Weights of a small GPT-style language model, trained from scratch on English Wikipedia: 11 layers.
MLP neurons of a small language model. Each row is named by its layer, matrix (up: input weights; down: output weights) and neuron, and shows model dimensions 80-207. Each number is 500 + 40 x the weight over its row's rms, rounded and kept within 0 to 999. Numbers have three digits each.
After each neuron's rows, "fires before" lists the tokens most often just after its 100 highest values on Wikipedia text that the model never trained on; "fires on" lists the tokens most often at its 100 highest values on Wikipedia text that the model never trained on. A number after a token or word is its count.

L8.up573:496517459504529477458511551534500519497502562499455485446468466525538506532474427477500437588439466509563503537598520517508510489506478498487539545432485596531507517464442463521467511537517346443470474408466461494509523500497462514526515486519495527556461556560442536470451494485484563432473489469468523570467550460539548459500448529518503518550443516529485498501467515511563573526466
L8.down573:450520497505518521507500514459428496523472424531506481489514575490560481509522484457518556434595485470503471456517553546580522515435536468462523488545455431516477476548523490391511446485571587551558493496452499502522463494445505490556515428544486511470521461468471453414549556512487485506550378592536505539544513497486505575504568464501461449472457456510590481436509457498541549524471
fires before: " 0" 28, " 1" 11, " 2" 9, "er" 4
fires on: " |" 42, ";" 13, " not" 9, "asi" 6

L6.up140:504472545453462499589478499469541479484474557507517492393505403560571507462510417499496498439526498530526468549490512539555506499475523527574512528538548512510472458426468417535585562514512503486528507569571497595450461517475462476509543554510550511446507496486455483524518514522470540448516518529485432472459455514488451450532452500547545540412495577560480537479469550499547476525448
L6.down140:496474439484544458495479552502538554518519440509478486462441493518510462487497521521512468494558553495435505448526507493537503503505528563480431485460466620536538408469473550514499480502485491445487467460495502501525586517517463502546453452507504494467541531453581516448479464535503533444462540558482507540481572494483469538481502578471570495447531489473551473516508508449458485405564
fires before: "-" 54, "|" 5
fires on: "-" 31, "|" 28, " pre" 15, " Pre" 6

L5.up381:506531483509467488527541499531522482535449521491523502442587473525506489532538478549456518500531541465483551557505505493414461389517486485457481568606520499516551450472430429534446547458533547495513468517480500503529498456551491545560516521527488501532465491509443475508489568504437581443446524474455478450467461484471573463470469506480524548481469552571476548559442490530486538511520
L5.down381:540554494540455513472438404494497514468592527496491531500498503467491523528447514463578430577510505482517540465495407508495580532547475521493506568482429470476458483487444472486460530498557498453541471468516437481531488392553483513499456470524513549412463469529532479569561528473512540462568552490398509415578551478432538463530497483496476521477490544457473533521485569441512498529483
fires before: "W" 25, "E" 25, "-" 11, "{" 9, "2" 6, "N" 6
fires on: "°" 32, "″" 26, "\n" 12, "^" 9, " km" 8

L5.up597:527500581509529527585494505547521481523499526488533534398509407472544515464449456570544520459515455529539501487467480540483512511499540496548485539474584476530521494441513509548559477548513465495491472458580549472473502553475492431531552469509494432467493560429412514483510562433485572438511494536443499498468516473498569538553439500528512536429516493497472517497545462538503501484452
L5.down597:513495486565498472497469557486437518429500488522545497497491521409532427521491531553458518517537408563468508459463483487501509551434455538546582503547470516554534457521528484467491473470521473446555467487538520479591538613478481489474480464394579482528508435581558534500455495618513453505522539561486515503524537484498478516478465509503547523486460485491465455531443507494483498490534
fires before: "-" 75, "|" 4
fires on: "-" 64, "|" 25

L6.up20:520458501518494458558409480513474491480497464515492463357524502504472482566436508512559530449535487565501447533526493486480446452428530496485564517498576487442550484530440440522523525489541445467499501440569489484531538486478507472444520514553578550499497555452492394552478537523497511491477473502477463455523475497523500525504444545532634480502508589523524510528534545564548507491455
L6.down20:544495452502474482454529560513421556543449512478511469512496558504529457575506520473511507574528484516377510453443498491532541514473516481493498497447473460530386490496498501569500604513491502464556454518582487475519530535466557521498467498524457514504528463511447435506525462512436421542509471453522409484519560494503532504459500502477550462481429452483516491527509564530476505493488
fires before: "-" 70, "\n" 23
fires on: "|" 93

L7.up461:484434592501444496537465558531521471529513504516514469443523452507558542448457457472516513516450489563475493513462520549489451499519556548520477590485459486564517464488507425493474503495451482477567456449463575486511459513526492451544483550494523541475429458444475536490483509450451542487481532495355495509450481503405505573428477509443578525472514538537542487551507503531482460494460
L7.down461:550490440505547518493555427463489477445481540574548521472517535516573513576470531448467490454455523517532561534512487565484522462469493533423492434536491471475564537471470487488526478545584496482512479532466522459485519523397494498548574487528498514559508557491473556465468498413510455498510453496470519548467552458481479451486483452499458535488488534472517475558491508498538472486483
fires before: "-" 99
fires on: "-" 99

L5.up61:499472502438525509553477548495526533467475544457464506501493485518423505541473473495499601539563504457454521586566490475401532511483480515489558517498488491491579532543485494531583472491486488475462453559482522438429554516417412561494508433475513499533609519515523510479499515540460516413555529549446564460508499603498529571485462506449548472486509510521471409502534540487451499456528
L5.down61:466542542479458425484517524494507486463492468471460537500514480419558517511536443503448527497483504504524560478488518501453492506446580484502499475503475487472492517486561449502503529559437462462526453431533509475470484513518485393469504456580573503467556503487465532492572565475487525507509482485491518517504561419476564504558492557470485550468553433509422487539492488440490513513494
fires before: "," 24, " he" 16, " the" 14
fires on: "," 64, " years" 6

L7.up106:497488466549556455482536561529517521508479476528505504516600564486510488498573527493471556587532445470452525565561478489469479489536528498544537564467518435467524519471457492549511498474492555394494483503466486560517509556586519531413552477506609531485505437509559454456533489485467525508525465489521490543541538499461536466541510419494518503469512484514567427520493557521561499450467
L7.down106:396527543511572556508431472487470592520457496516583556499470472538510438545601516472538459576545485493498445499484546479512509499486526445517507475521502523612471480488541511501473530447423456512542496514477544501565514475469488466459529512460478472517443503488576482510532470437541472485515455497554445489523564449449458493500569439522485521522510498484496451481481489451515445518561
fires before: "\n" 46, "\n\n" 13, "." 7, "," 6
fires on: "=" 34, ")" 33, " |" 19, "\"" 5

L5.up204:467484555469452494492478448449571471474545531458499476501500437537527562512418504483529490503488536567508543427514478551556511570503471465473459562496498536473452433473520456411453470494461471538533545554524505570543547507428453513501532507503500506507471505496458543556523520436428545524478537429492486509419507469519441484549438497412536573520555556530459447464507476551521511527423
L5.down204:465501553446454486472534443483513510443469528491483512509493464489503590575546501469503528545504397499508522467497499466524506462515527542467465567482499489516524549483525478503455453449493560479570457521549469560430487583546511555416512476464453477522483494509523483471544544514504460478527504515545486505433495522524476466517506570520552496510403484425501457498467502559570447615485
fires before: "|" 37, " |" 13, " 0" 11, " 4" 6, "-" 4, " 2" 4
fires on: " |" 42, "  " 37, " 0" 9, "-" 4

L8.up516:495521544537500461433474544565515463530456505446498521505504506525505497468479542490546434530454421561490478556522476466548487486459515560513523516460401469526501559532531471469495496574505423470501504487558471472519542511461550435493526500478510581576484516492467561516488461400502506534446533433465546487439581450521565521461481517450551433526613498488491458515509481503437529442494
L8.down516:516513503523556552505425489521489480543455476444537520497482506497569489465398522602503516430469454461477488515509519554448432521519471453459469538421525541480522477563475511442540460593458529491481521458482524394495531471464444566472482538525511520500506499448414537486489501488532492546491551530488478493503585515500425488536502507478524538465519455494583465466456527489596491510514
fires before: "-" 53, "|" 5
fires on: "-" 64, "iz" 4

L8.up636:509460482472483468528621569473481482489488607454470530456535379463479494536494496496486484448509459615438532540502497491486422533519631499583543529502513531486541534524558524524437526526527438483514424440548499502490477524504495470478489470550487541481600506547474510504501517437426550505524506543419510521473476499504470514497413524481544540471516460513514539448420490497507508540546
L8.down636:464496519538561514512459526448477450543471463475499480457503614477419450525528537535423468418444495561544540455506543474446476397463504453535466527501455558502476464458527557503452550576459478510445469517437445476468453523542468510554537481510480498542527476517452519460513494513533499485493443472524461514379479490430470586523558535535524507465557505577469417473525445517531460452516
fires before: "-" 81, "3" 4
fires on: "-" 83

L8.up56:504457506552544457499556527592468524416539471562443482415490538532472465440560511448445539504468478496512563510578522520485453485465519580476535524476505474519493498486466538463421488494530451489520429511519530461536450529546549540482537491514581547464551420475443531507548482505488514546466523514475552446515503455569536436542455474521579559483501515507557518516489490535512500385514
L8.down56:443535545542502465518501478573442488498469517500514563498493508566553470480520463527616507510533481532581519550435424536507513501428549521468470428504459458524471551424530473464477466445488543488550553518575470485519463489494567518428506505501575521512485554527491482459500574418504473486549498487515513501471553457531486459493492510524547453478386475493513512486514480499484577538473
fires before: "E" 14, "\n" 14, "N" 14, "W" 13, " |" 10, "\n\n" 8
fires on: "°" 48, "E" 9, " =" 7, "=" 6, ")" 5

L8.up379:512486542519492516538617491516490516467514560522518507497470503565546502476437482472533496530413462571511548424488533512484533500467506485552511536437467538493555490508526479477481539524485483466482454532533509507520492489517474431466448540519526409494480437513452506536505529476524567543525534500495483452505497486531443517495472571447423576466491531539551470516494544486475464490509
L8.down379:495467435569554564525502461439524486506480524414405476549446503495440505517506450494517460445463493431404540470488486491517492510505503548553575381554494454402512540492514518549485570488484461464528520521469468486506589527491516557485471503458518496547576572483529504551514526539498519463416445535501538456514483501461445473497474464521514520479539435422452497535496509478439517479466
fires before: "-" 88
fires on: "-" 87

L8.up52:501527454552512462495587561487561565477472521518508527517541478551573518476508573480491501506539479524472490513529542495508492424458510512548511512477549552542561443477484559491434557469437447455510509508522519441471518507406476523451497552501573554493442485579452470490480479469410545500529593500471412517512500459462466447466478520419546528465463520476555497470497532464493501470530
L8.down52:526523521445465470489545495498523475512472514491540522540500523449449543486471390504481487432475491435490491482466502537510505514459561488512522439523452431442473479489534476466619554550563486560432556543520492488460598516483467472551529488484479522490458519503534439480522518463567449484522402558546457519520515570515516484508485520517484536456505498563457472521592453516458553552445
fires before: "-" 77, "  " 12
fires on: "-" 75, "\n     " 12

L7.up317:513439567476508516466446477474518464545468516507499458412481489507512518508515498525469469508488435573539479493502536458503521464518528542552571531587559518539573546509459490548492432478437463499455437457509537536453439490437434525533537415486545506462475508522469504534464477500520570471496530488438501564457552474532491547555402491481519416489524507478521498487560483492452494482451
L7.down317:503523500473461540509472518413485495452487516529538475482512425511544532536520481454452496441547482475510493516533475503481533483441583454526525641468576514520520479540541448509445512508522508440485443494596504437472554454491477473525484444445509491555533554510488472549504532500461543388519526508551506502501555519529475538476471555489528475453494470519467494569516547490369485473439
fires before: "-" 84
fires on: "-" 50, "|" 27

L5.up35:530473547441561513518485499482509487494474544494440529516460485532466559535591462502564477486481472506465590531518524579500553505461557537527448514539514470462506552479491458588552357533483535510560462532538482501538464471455418541548557445468443505468451588443493500497489498446438537531521538513407492491556477557477473521468474460428502519503578548472465515468486538490530466551516
L5.down35:467514505512566476448451480462483511460431547520527496444515473474462489468470453514467499482435594573434504518490506591538501499468512454547495515511567480538524547461508499419486526524502546509553499505511499412481509519471475501510497477482522500477544409476556473639456534455481470437525519421509527522603515532531493498562418435451622470461560478450435523538549524453470494445536
fires before: " |" 58, "-" 11, "." 10
fires on: " 3" 13, " 2" 13, " 5" 11, " 6" 11, "-" 11, " 4" 10

L6.up375:505488522443554489550489515485497514489451495524526553483512481582459497465575461520505520529545517489496480531521499454479500520409521547489577532512490446461468576516565477617421445500528464455459386515482525482531460399494494505540579567428546508487527569485467443563475492498469577460554533526495471548582523526525515558513488465488556468493515495561500574542471576495489458532468
L6.down375:556490494520528443493511491414431537574574505550547417463527550518551513448464546484445518491488536446502497521501443551475456500551501518474491465536555517566504424499551518477588536468496443481503552476462446479582570466533457513488471530483599543557480452550467431474492469569521487501484531438533442509546567518482394515471510570491505446440482436470562513494553512437549550490550
fires before: "|" 75, "-" 9
fires on: "\n" 92, "|" 8

L7.up94:506507510465502474529580498506496489518450483538416442446517438492424527448440521468493472514469446532474505554554475501521439517482498505527495564525457550484503533512499507482440494473478521403481486416521495497495517462549513473424592477526485609509546564487464513558509495445456483440462540477426533506557472498535492524535536516479475494508541551531503504519530431495449546526535
L7.down94:463534470442515548504439471549457489482533497446497473508464451580519514531512554505514482471479561469512441483506521518444556513489535483495451564429499493492428523511501519403502542468496488542458559485485508543479596541424449534479520521451482531501512449546544511497557513558549422503435516463574505529484499480523493452513498453468529567530526523495508436531554429514562443524499
fires before: " the" 40, " which" 6, " these" 5, " its" 4
fires on: " of" 87

L7.up589:491468550514504517502443518496519464457480476542475541425528465432450462506525439507555450487530534533482496533519492508526487483491541519511484549511541447528513506457452511577415456523497492514497534479496553429462509539501510467558570456561430447488540510556432490553504562539456539449535509538439490552514525488541537497481508537494526469467483537529449486521481434570496547491465
L7.down589:569453517495566485528418470455457493484510446568480486486505440534569525460469553481494503455492462507475512500495533487525598479467455519448488515444498496459532513495502507492503497509603487503518428529577518505511613521511509482535566525513532445501486460423588437474498526526504549499478513460491477471495490595519582508489501529504565524477488517519459556467437541477543501489442
fires before: "-" 69, "″" 10, "\n" 9
fires on: "|" 77, "si" 6, " |" 5

L8.up356:513497470443539452536481536516518490483477490479458533538505530465408513397577414514505542496509433515484510542488495547427511504428479537488502501497458515533575479549525438594547451474466558462483455482440452537410518461467421528472507496483411483568574483496434510446583594523527503473502525527441509485480473527542534602488417498490440435489501497506490493534532468501487473478493
L8.down356:475512514515430480471522484440508488492481552497540489453571523477586519549469508486480513505468531483466483503487460526548528486491586454461473437501468441428453494454512490445469488513502469470479528508516468481487525584543491510552470509548636535486444535551482501559501468396543456524529442486449484469533580465472524521482561524454522468506507531479543527554507460452483514445441
fires before: "," 25, " the" 23, " he" 4, " a" 4
fires on: "," 60, " 2018" 6

L5.up191:487470584460521518457458508460580462461531552507465577467479452533452544476503451469510467507496488592547510447535503573546534568505523511554479569516560482503409537474484477504450408496469533458507458503542521578512503525415459427482524473486474531467480524468450443500495479482424544468505521567467509519538562557439482545544435448448558532532535506528510517499532511470469485496452
L5.down191:507516546444518509442439479490498516431454585544553467482508448518535525532488517508511508488473488499525535471463534524481574470500544510518478522497540514530529443473570475460436451459494489558540397511553533550541512571412477432500471434458548508496400445424536546537521517510606501462502459467454554526451510403476507504508492562395542517501473532513525457550564466511512493478457
fires before: "-" 78, "|" 16
fires on: "-" 70, "  " 16, "|" 14

L5.up238:469568544531518495464468523520500462458528516456480501478512484487460535522469510485541492474460523578513570506497528540489537517515474475503492502551473459509523500494553540503504446447478544428578459541459486649395530569443409470482535509458490509451471601507393542523503517436478532556464509506446526522466503495452470500464472531423512508512491489402514477516523466514496485480564
L5.down238:556474499436522475555495485453452520506422492575534557476600438528571560484481434550387543601521551537545501442476487487491477513553580504530444481536516467498468507491535493472467552499560512497539456468501491521467478624458497453521464487492471507563454496461519551505478531502569514468463490513538456515489433474477542467508481508489508552456454460566512540514539461436473464503461
fires before: "-" 28, " |" 27, "|" 17, "." 7, "," 4
fires on: "-" 29, "  " 16, "7" 5

L5.up436:437480485527576511563575563452454462482494527494458542503555435497494517508521502596498508512496517560481463573468570501487432520532528474545469473512482502532500531487548487595467481531530435497538471566485533500417496469454548517447490452493519468418512487527475493559467517443458513503514505473482489547594550472586527524479531460435492491465613476506466534482534486488513496521495
L5.down436:511504537525477491450514447463529520463536499514478503502467470499502489514514550540506487444487491494482526415545482449507567486506443498547399550449483422566493500457542500382526495478496617501501551472426470581535504509516499514508497489477540555572430461541536458438460527486552438454564507509539457455476475465515499457487481497552490491518450501514512485523452522430537515544515
fires before: "-" 28, "|" 19, "=" 8, " -" 5
fires on: "\n" 48, " and" 22, "\n\n" 19, "\n " 5, ":" 4

L8.up319:480520541514542503452526506528557441466534500441474499482451488495474513474586485560524492515408511566493435583513496415492494502460472527523543524483469587512521513481534487475570508550467457537508423508469544508570557492534461462464371485513539548464497556468508473557525482499460571451458511499431510574437462569493515484517534509478550443531502541487532516551521499446452495445467
L8.down319:600476522509531447491461450506514458511447533488472535509530525511540486483532562521472477463552549400539501466462549490527516512508479479464514510512535468472469509435518518590508544444581531530480539481525457510470555480620399474548574465551519552501460521510475533468515485481496520463503541472513495479480479475511547495397431565560499472481546513507496451488489501481460523485512
fires before: "-" 45, " |" 5, " stream" 4, " was" 4, "," 4
fires on: "-" 45, " res" 12, " story" 4, "," 4, " time" 4, ";" 4

L8.up474:475501536460497536520510524479522466475519517470428452447445502488503565473517422505547511451395514509503508509457488462540540513528489551486529566532488521478541564511547510512557423491465511498565482510547540502479443491436438531499533452480457481527482567528440442516565539475471531499546473491448549488486515521469486542529371555390538468464541486477548553451523492448475479502492
L8.down474:546535458488469515545508476492483543469477494521480455490484470551505550502455507419489507445478478564482475460453515516513532467490549452514518556469492500482507478452530455492387550521547510526492466489573524420509501429460525407650449509545518472530549504451547452498429459536459559495462413476499510484470508531509534488551492496521488384492523498541489488532540539458496528480499
fires before: "-" 79
fires on: "-" 79, " in" 9, " the" 7, " of" 4

L8.up10:526417463485577469416546515515531508446466475526508487553506546527510400532488515462493531588457497490544448491547507482585546462548484548491482547492445508539572464457568539504510500538386496415483481476568470495582516498525510483458491549461563503414500449549498478484520432496509535527488516412423529492518556484476549571553472477523552536528502460438516459502484554555500488478517
L8.down10:506572528486455488491500484445551544504435480511544537499468464467528493427510551470521438485526535494522437456510566519501516560464472480478500423514537487552410563469539539539524503518447490513574499549482503473445448514506500508515531464517514417489566475552528487466521554525482465470537499588540509479511484441456428425541515447486504490468474421468520531552467559519561441482489
fires before: "," 19, "\n\n" 15, "\n" 12, "=" 8, " of" 5, "lt" 5
fires on: "=" 30, " year" 8, "ui" 7, ")" 6, " season" 6, "'" 4

L6.up250:541524556551454395510451498530529453444543539541532522473468439491467445457553517520542497521511551581482465541498519447474532536466501442418475580571525507486453513501552494495502535483497533431481476502526487471503538483552527463500584503552468455459466494501455457466496525512471560417526530542397541456535536468481462543579467544496570563448468461549495505537470514423540487514497
L6.down250:451498482506446498527486522551446547452563487505438554453538527453474488485492499552531519553507502485502480535493533506432453514565508460457503530528476443419430574492445523521548432461517500529461413534502506458523525522445560485439521508440486478452482455477521501590558581524431470486564490472467538498505521510447498503552499458475525576502480496476469538458497516544443564533506
fires before: "|" 90
fires on: "\n" 92

L8.up502:521493509457520504492517513530496499463425504492522430456514475459526511482482462604467522478489474487531406481479522535531458571444503496437503541452525513508547514461503502581506471546509517514528395502462579548525509589468524489515479488462555464476508537410433505506489490431414499497448534490435558545431464521512505513519578438524539541443593474574540507517541501501446533491438
L8.down502:507467417506530514451457514543530451542518519525473505453439465542495449530497538408524461468452492438516545519513440469517508520490454555545524505455579475473542464417518473581481460505547491468570466546551517418450494471483535416564524525474501535546465542501526412487484499430536502463584539479522478410412459509504506463488476458542518491447551529556546483493556555485469550526519
fires before: "-" 92, "|" 8
fires on: "-" 99

L8.up15:498524519439494530519529483466547487532474605561464465455528376466531553512499415532555434469443468540476593435497532536596528536436523550486507554481552470473458446483529491548511496537530495450515484483497469502492495548461419472520551464511448482554469545446493503430430468525431542550409492548501551500512584541494500495523448532479498483484577464531525454490534519476507544484519
L8.down15:473533495433489543468464515526523483385497546488498463538528467527474527570473559457455568537535518487491487477491526463530493474469545539541427521462435518484510415490516518521495553469467533525617457557548446523544573549568453510499498565497429441519459504463569454460516499496513503529482505500511503453535554517515523512535396504535535415526489467503500515485456561424493432491504
fires before: "-" 77
fires on: "-" 58, "|" 28, " an" 12

L6.up235:572489561476488439474446443443532503594515433432514547514549507506567467505484481566496503502509542521463515514458520472498466539479454547522489536475523496550485427464439427467479589504480493512496463484499553443516533459542512490538474481571529566433514487508472507517562574460522550434520587485491468483526490503467484502550510526419568543489473500546475549529448515541550510493459
L6.down235:491532507419497603512497476501518489530542503525482542487499479480440552629526437483483538482511541535449452485477567504442473468579493477538470476548507512551471409535498561504451478451450508518484543557472487524468565440515419522425539581409540515499518523440608546505466488506564500541516425444493423501552468479473558465511508472542466514528514548467486475554491441480553485523526
fires before: "N" 27, "E" 10, "W" 8, "2" 5, "{" 4
fires on: "°" 38, "″" 7, "{" 5, " (" 5, "^" 4, "–" 4

L7.up275:553451563481482518539450501466556495506491582455495475497578472507490503424443454469512548496481484547516563428487547522451495478485503475545553484536496535493567562524501506581528450529459459508476475565573487510539422467403433438532528534536443479551521451415482537550457497477502560490494531459515481456483510523516463573518442445505458472510506491505458511507439477519524455492474
L7.down275:554534487455514576458516440523451529503512514520498474486476462480503495578600546551567471425397618464514473572479467514491514537516491549477500478415477535515485512425523481487488563458501424503539445467500612517444486467522504550508455492474520498511493516531555479497471525495489438448449449490507563480487541501440491473569488573451476479460526572511590497538515504524484498495524
fires before: "-" 58, "|" 10
fires on: "-" 66

L7.up102:511434568456537500481474530489564502446500497567521513438478570537506446475543438473551457535502531592478538515477555530524501499417500453510577562501497478546506567461506481514459500499508484517484543456563565491506457410526492467541461451451491446493479546450496502575552503453504488532539497518457461493549567461567445553540513520460500507524559540565474483548517516536502527511459
L7.down102:405436561445564511505530459491488483430474476563525482450514444524501518515517491431506537529554476443501549545517525542476524530511553539479489566504547446507496528616514537496461466463530463474567440514517514444559572533550550494443569557461511489471551486518491472496498519543502509588476416428508467423568473513505509466507553491533472514506520514494483455498536473539539496522513
fires before: "-" 75, "\n" 20
fires on: "|" 95

L6.up535:498512504470502556557427489546518457555505506488526505507516476478463571460413439519512539502482433495532444615494448510529521512497535486592570546498485552456497438491516469506483485522438484469521455501474579496471523541436476441523528481534488461435451528449435457519497427493475533530492515478407536513462516559499509566545424467499460526527535505499511481512515497527527519479468
L6.down535:542510499535541500477549510502448473546492453498585522480482489431488448476564488501489529555511445592584514528497440462414450474494512593530528544485487463585515511506553557521456461472486487499475511486529528481554446517541545469475422463486483555544565478528531520539533549488500502458518576578520476445505426505481493455526475500448539439526490502493546506505507452457484461517452
fires before: "-" 79, "|" 4, " debut" 4
fires on: "-" 82, " his" 7, "lu" 4, "  " 4

L6.up133:515505487436500492556481550575541512573481508439415588512482551512557486491451547528532505520487482538486559504524486431498485489561478515527570527539551508470472528407433463537482515534461441446495513499534497445423434482549442546463492511421520507453459467425411528553538510424486577485465501462500501478551543523520538546500439453501500440495482484531578459473535504533520450481436
L6.down133:546498525546492440483528560543451560529521515504536478501472434540482445475438531566441486527509525500489467533531557533441435537454466514441496448540537549522510513481510529551451560457499479419498509486485472467561520493560489548449497573482487494524498478579390547481480492573403478494442467508454494466461504480522482546477514541524542603512445454552495471562520502507541504475531
fires before: "|" 60, "-" 7, "A" 6
fires on: "-" 98

L5.up565:516423553445578485525528497507509473501495573552501523442502453542440571557575395520492490511530484513474507438485561504545498515499496516506515533541419517470508457514511437534478419484519502415484525597509471461508478444504476563540476543491475437522457583510491499454492512512432540503466496426523528580575473525465499521452506472481455494483517503584474475476463489541388512539482
L5.down565:438466463517491502528497498418506515529591519494521474517475543539519466518467505418499490531471444528472538541510441535447495481521562472503517509426539507495561525578490534515495462564469521524475568491453534513539487447575421433517500562483522524441511462492504462445489481468493446486552469546558466447453512536539475445494533430597450525473558462478460519544508543443512516477591
fires before: "|" 47, "+" 7, " |" 7, " place" 4
fires on: "\n" 52, " UTC" 7, " Democratic" 4

L8.up393:490532538497471514499465547499434429523576513516519528495523431484539542464461480511524472514488468466472491587537465530467553500565486568563552536559526496497548476492528459508549463433420505510458509484483504532537496511535504464488467556517532550472448483415488502464543470473462494435482525489420525469395481529450479483491451508493539519447477531478578504473501493589483496444493
L8.down393:624479453538512559568499542494457376528498576582511513552457452472499525495469394438529468508503606476463595478534481515430520498503474529486496579499553567449488507529491503453526574520552543504543479475499524523470490496453503473477512476489438498541520478461576571488519490527549525505490490500523474503496490509489555467517433481468455555509453536558508510476477522468504403508522
fires before: "s" 81, "|" 6
fires on: "'" 79, "  " 6

L7.up296:528487520504420491486494535489553496455437504432492556531535509482512456518518462478481494448521448542480523449517511490448460455447562449582483546463536476468551534526500548557523402571503532450510440559465540506447473523440489453450450559496559466504488492548481515587437551480481586578476498553444536567498537471576434482511488480452517528604562479560521468539496519520476479523386
L7.down296:489501500516516562462524472493463524477500455493495502516559469480456495495492522528549468401532490477529515497460475508504545464551530518503506427475476512462475463498557515412559508529502528534538526521442520588511457519522488546484582576488486558548547508501546534566550545485496530525518362487551466483563488535484483410532493522512457525506506569502460585547489491414567490527492
fires before: "-" 82, "\n" 10
fires on: "|" 89

L8.up391:498554547469508459472433536408467520443498515492494513476549514506526492510536475480468557466417452552521507481476482501506555503490509445508487540498530504513552515493544538502499499532505467459464417462577554525422494525453501523450526461434535490510513513491493473482503496504520484423457490572469536549514520535491487522508499524580581478543419475444536510506488503535558500465416
L8.down391:501460497516510487480488499508456536430477533560495481519491530564470488486527512464512544492512530509524455517455523494465439517513457457480499560439569527532503578476527444535520511430563557471449467453483489486509449536489539541510543536513461532483497470548444507487414522409534482539535437590502439560489480539452481480514567528529512520508447487521455480527536493494539489611461
fires before: "-" 58, "|" 11, " |" 4
fires on: "-" 65, " rel" 8

L8.up528:497536549548507473540416461560501493539549560524503491486492549501512512520523471479493427527514532432496552468507500517479500497543466565459452563517543431526453490530565515545483563428458499452456491524437441547483494432515484492518506509523525474626468505524484546433513516385482600485475506459424571450484527480496449533477493479494442547536453495513471475481514461538421477470530
L8.down528:526400480473505489477521558469493588497531522551481421553506493524432519503568500588471548567521456544529453541484471523482505461482528418509486440524491541509494540498466432566496528541524538454492499469587494468579464537484549458483442501462523532532501488469454547498435506548466522452520468485541467494458514450491525573528497482508511562500460486525532503476487448526515462521488
fires before: "|" 87
fires on: "  " 80, "\n" 8, " in" 5

L7.up269:552446523509532450542486527519459522476524492552494513522493443454546473540462572525534420505494542585459472485523484512492438500486522479432478545494554568507469480471426546450531548487503525512478460474508512404551570439637542520452518471538498436507476546532498444557475560539482438539401572461431473498544488513422518456526488567508509455450551453520561454461506535488506552483480
L7.down269:397523522542537483508490449520439469477491546470510487503448504500589500504492477457541461478468486510475507488529487504433545484498495568563494524458472523500509537460530482472450541511492462513452454518482505475521515459489519478495486495435469489557495498498455469520501501500536408519473402471461582473431490479532540503602520453488539533459468564522545452528517505424527469550544
fires before: "N" 24, "E" 13, "W" 13, "." 7, "″" 7
fires on: "″" 50, " |" 14, " ±" 5